config.toml
n_layer = 8
d_model = 320
n_head = 5
n_kv_head = 5
head_dim = 64
d_mlp = 1280
vocab_size = 8192
activation = "geglu"
norm = "rmsnorm"
norm_place = "pre"
norm_eps = 1e-06
positions = "rope"
rope_base = 10000.0
rope_fraction = 1.0
qk_norm = false
attn_scale = 0.125
bias = "none"
tie_embeddings = true
parallel_block = false
init = "normal"
init_std_qkv = 0.0474
init_std_o = 0.0
init_std_up = 0.0474
init_std_down = 0.0
optimizer = "muon_variant"
lr = 0.00724
lr_mult_o = 2.0
lr_mult_down = 0.7
beta1 = 0.9
lr_head = 0.00576
warmup_steps = 200
schedule = "wsd"
decay_fraction = 0.356
decay_shape = "linear"
final_lr_fraction = 0.0
batch_tokens = [16384, 32768, 49152]
seq_len = 256
doc_mask = true
train_tokens = 290300000
steps = 9563
dataset = "wikipedia_en"
MLP neurons of a small language model. Each row is named by its layer, matrix (gate and up: input weights) and neuron, and shows model dimensions 48-175. Each number is 128 + 32 x the weight over its row's rms, rounded and kept within 0 to 255. Numbers have three digits each. A neuron's up and down rows have the sign that makes its largest values positive.
After each neuron's rows, "fires after" lists the tokens most often just before its 100 highest values on Wikipedia text that the model never trained on.

L2.gate272:126092143095065125126115136053141111133109160170122085080151086089166152154122131104101144159143137103149078101100204098076119121094142090097136136118107149132121096131107164096108137112131139112100153081098114139096055129126143097113144137141198079159111110157177173108090120114144109164158118125098188146111121090124152098108158163118134132107143192154133149050119118145116121190130
L2.up272:074093192116104164116084155097134092124123127143084114078190106080187142115155101132131116102111147138081070123141175113103091147113163065142118100138137194115181120139144194149108158174179095105147150114112130150083080117162138098094109117139151141096114112184155176019113129121183139115139100088133186143121131105114081103064161184126112168140070209082127134090136159152115101159153
fires after: "\n", " in", " P"

L2.gate894:129138077137152144105083118142158103097134184192098082125110126132116177120144096111148155126116170136156103115148133106101083124105119099098139145183154123128146168097158195096185119101145169120103146138179137118134177144128073170111143123125108121148139150156135197144024119137129115090122136139105130161150122144104174141127100125126101121143143098078171125105157140212100156125104
L2.up894:123126217144130168107087173078146099124105179140080139124127162098110132185148079154202100120166127130119126141064115073134106123152123137182121150167142119092128122165179115128096155093097127117172181140107198101175086113119130115095165143087184151122155083059133129145112156128175185128141065143080127115105137149109098173147118125148078166131168138145100115151123082200129109219098
fires after: " A", "A", " a", " an", "ch", " Sal"

L2.gate664:150112124189115138135154108134147115115098125155113165104136128061138177114151163177111114129151123131145100078170174114145155111169159129125171196112138163183156129077122157145144182055153106069112111176121145038061182099125089123072221105158114147146100144124166128099181075146153131131145103089194150149212195112130092144121166149111152127122127123139174068138115123144085149098171
L2.up664:120082097138122055087112138112148119114112161089160129150179111063113160155154114147142092157185145107153137116138132096142079138103088154106103185107107130126180125129092151138178129077079130182096173172182139119083204140114090107119183108203101109176070137118111064123165080086123125129121114214092090117107042126129115140106151127070102126106134120169112120204102121161118130172179
fires after: ".", "3", "7", "4", "8", "0"

L2.gate536:161142165108151120124138120115113139118056151132126070101083185110126053147124099142074126123145119201169149120107085058121116079126155127081103175063109118106091090154141110134132104161098099094120114199166118098121131183069138165166078120124093192143100176140121123095119084175142147135116086159138117108150095158057081091156170130079107182055118148130198069187135141094117150146110
L2.up536:175161163083118165125097095123115177101036104191104100127058121113149135106104106109124151099086173139132141111118149135104112088083187125138100131115127176134148166176089110122140156132179213057126141188133076126118143142095120126073118125168091107129152171149185086100183152141094130111130111119119116166116159132151102129101126193078107190128129184177142114116139167138162128143082
fires after: ",", "\n", " spoke", "0", "6"

L2.gate528:148183100168164143176079173087107096148143157177149141161199139128183184169080071089119177144138144161118079125194103093158128148177131117078125192145164130127155143092201125137103121078124130087114141138161134200119100119111111140168083114154098098096129198109116123087141144110105119162089101151114155119148135094119145095142181118108183088147165071105143151137150116100074145123155
L2.up528:156143159155157141099079105065135114135080079103123093167147146086072099158116074134111140156145163120131100107156169104177185174120086118119122194114074124103130093101185120132076178098092066098136117100115136121163132133124168132107188156098143138139146132066168067210095111158127161137109108116090122155156129070071152098130114166116113082132110140167145154127147123098123134085088
fires after: " in", " In", " A", "S", "In", " de"

L2.gate732:166136085160115111136078131125171144167114102117129084092072138099159141172175073161129135069148168131121148098142136093144094145148108108164074108106114132143076155124132154095103074130110157110129123064084085089098206155171152134093123122134097093175105131122177137124135121139094118141109150169167098160087120150101081104117077116152155145162096225101081145101107145106097134138075
L2.up732:091130107093108149095146140133160088084179142127154126116115104127157096096195143117120136094082132128140080119209104208146096101178192100077147134177097179129164110129125169116109088185052165104080127121095096125088170199116175157103118067116099139131139163108130149117127139107120118131149111128135121105232091141157084161134140150062104081092205117068112125158116083098095121098141
fires after: " p", " P", " f", "("

L2.gate182:138115129143145150090109086165065124039073102183097113106104165122110103131158092134113130105141149135190105174129106140105110157115201093121110157137145148101173105179115122154158138171136132089168117065122148130163091136090096117098160140169072133110130163132121110088152116118133129139155199132087109150153122119175093103156087205125161225141148111135130114190116160102121127155159
L2.up182:141121183136190124202109134158066197148067194147100132121114176123117121172081142139093142106144149202132115075052112110083104191153121158136154089156134097124121222120158086096206101156091181105139106181138127153122129107148085079101122157143159085159145129140118135146145063113120078151136129134092157118144097107133141096132113180138118181132118115184099146138153101169057140127129
fires after: ",", " United", " of", " the", " in"

L2.gate402:109098090127123113135087130167059160134146090154104110108120175121147150177101139061130147147127069152163156090193169065093070132188139168121130129138127136133141122097098156158151179069171096076101117153141123128078086042087083109094066069098104072124151119110080082095155102139158120146127120102081095099090116079107095152162094116111127115087131149108074129126147100074101081104101
L2.up402:133113149085130177098141158145162102163108120116144120166086126161166145107171130074125100151098118101134109150146097099134089157172145125105113128174151173182089133132165104092113180142068148136151178150167100122137037124093121139186074118150171093169101149139125103086110073164123104122129079132123089149150119147136106179162119188113142155072187119133144142129089166096099161184099
fires after: " ", " ("

L2.gate149:128060135144136145158139099156119123085112150122120118171122117109060048114188151120132149094185107118131087135185160133097116149054176089155093186164199097118155104123110145172123181117083111146139131170112165133106125138105153099101145137174104119096128197140118141097126161113131167156120091145177157154129126131133168109109082121094224108105155110135149150168127122079108155126141
L2.up149:083081148099155114093086149172132112156156178121164135186187129075131076118177112197148135230114139156155109167170084149137063131144113133120145156114128222147149094046143194077130132106162141072094163119125097138152135151187100162078083116149134127090122116107030149119182132140116150126174119131103122106104149159076129093133094151137109121110129126106177113101080168131082118122105
fires after: ",", " of", " in", " |"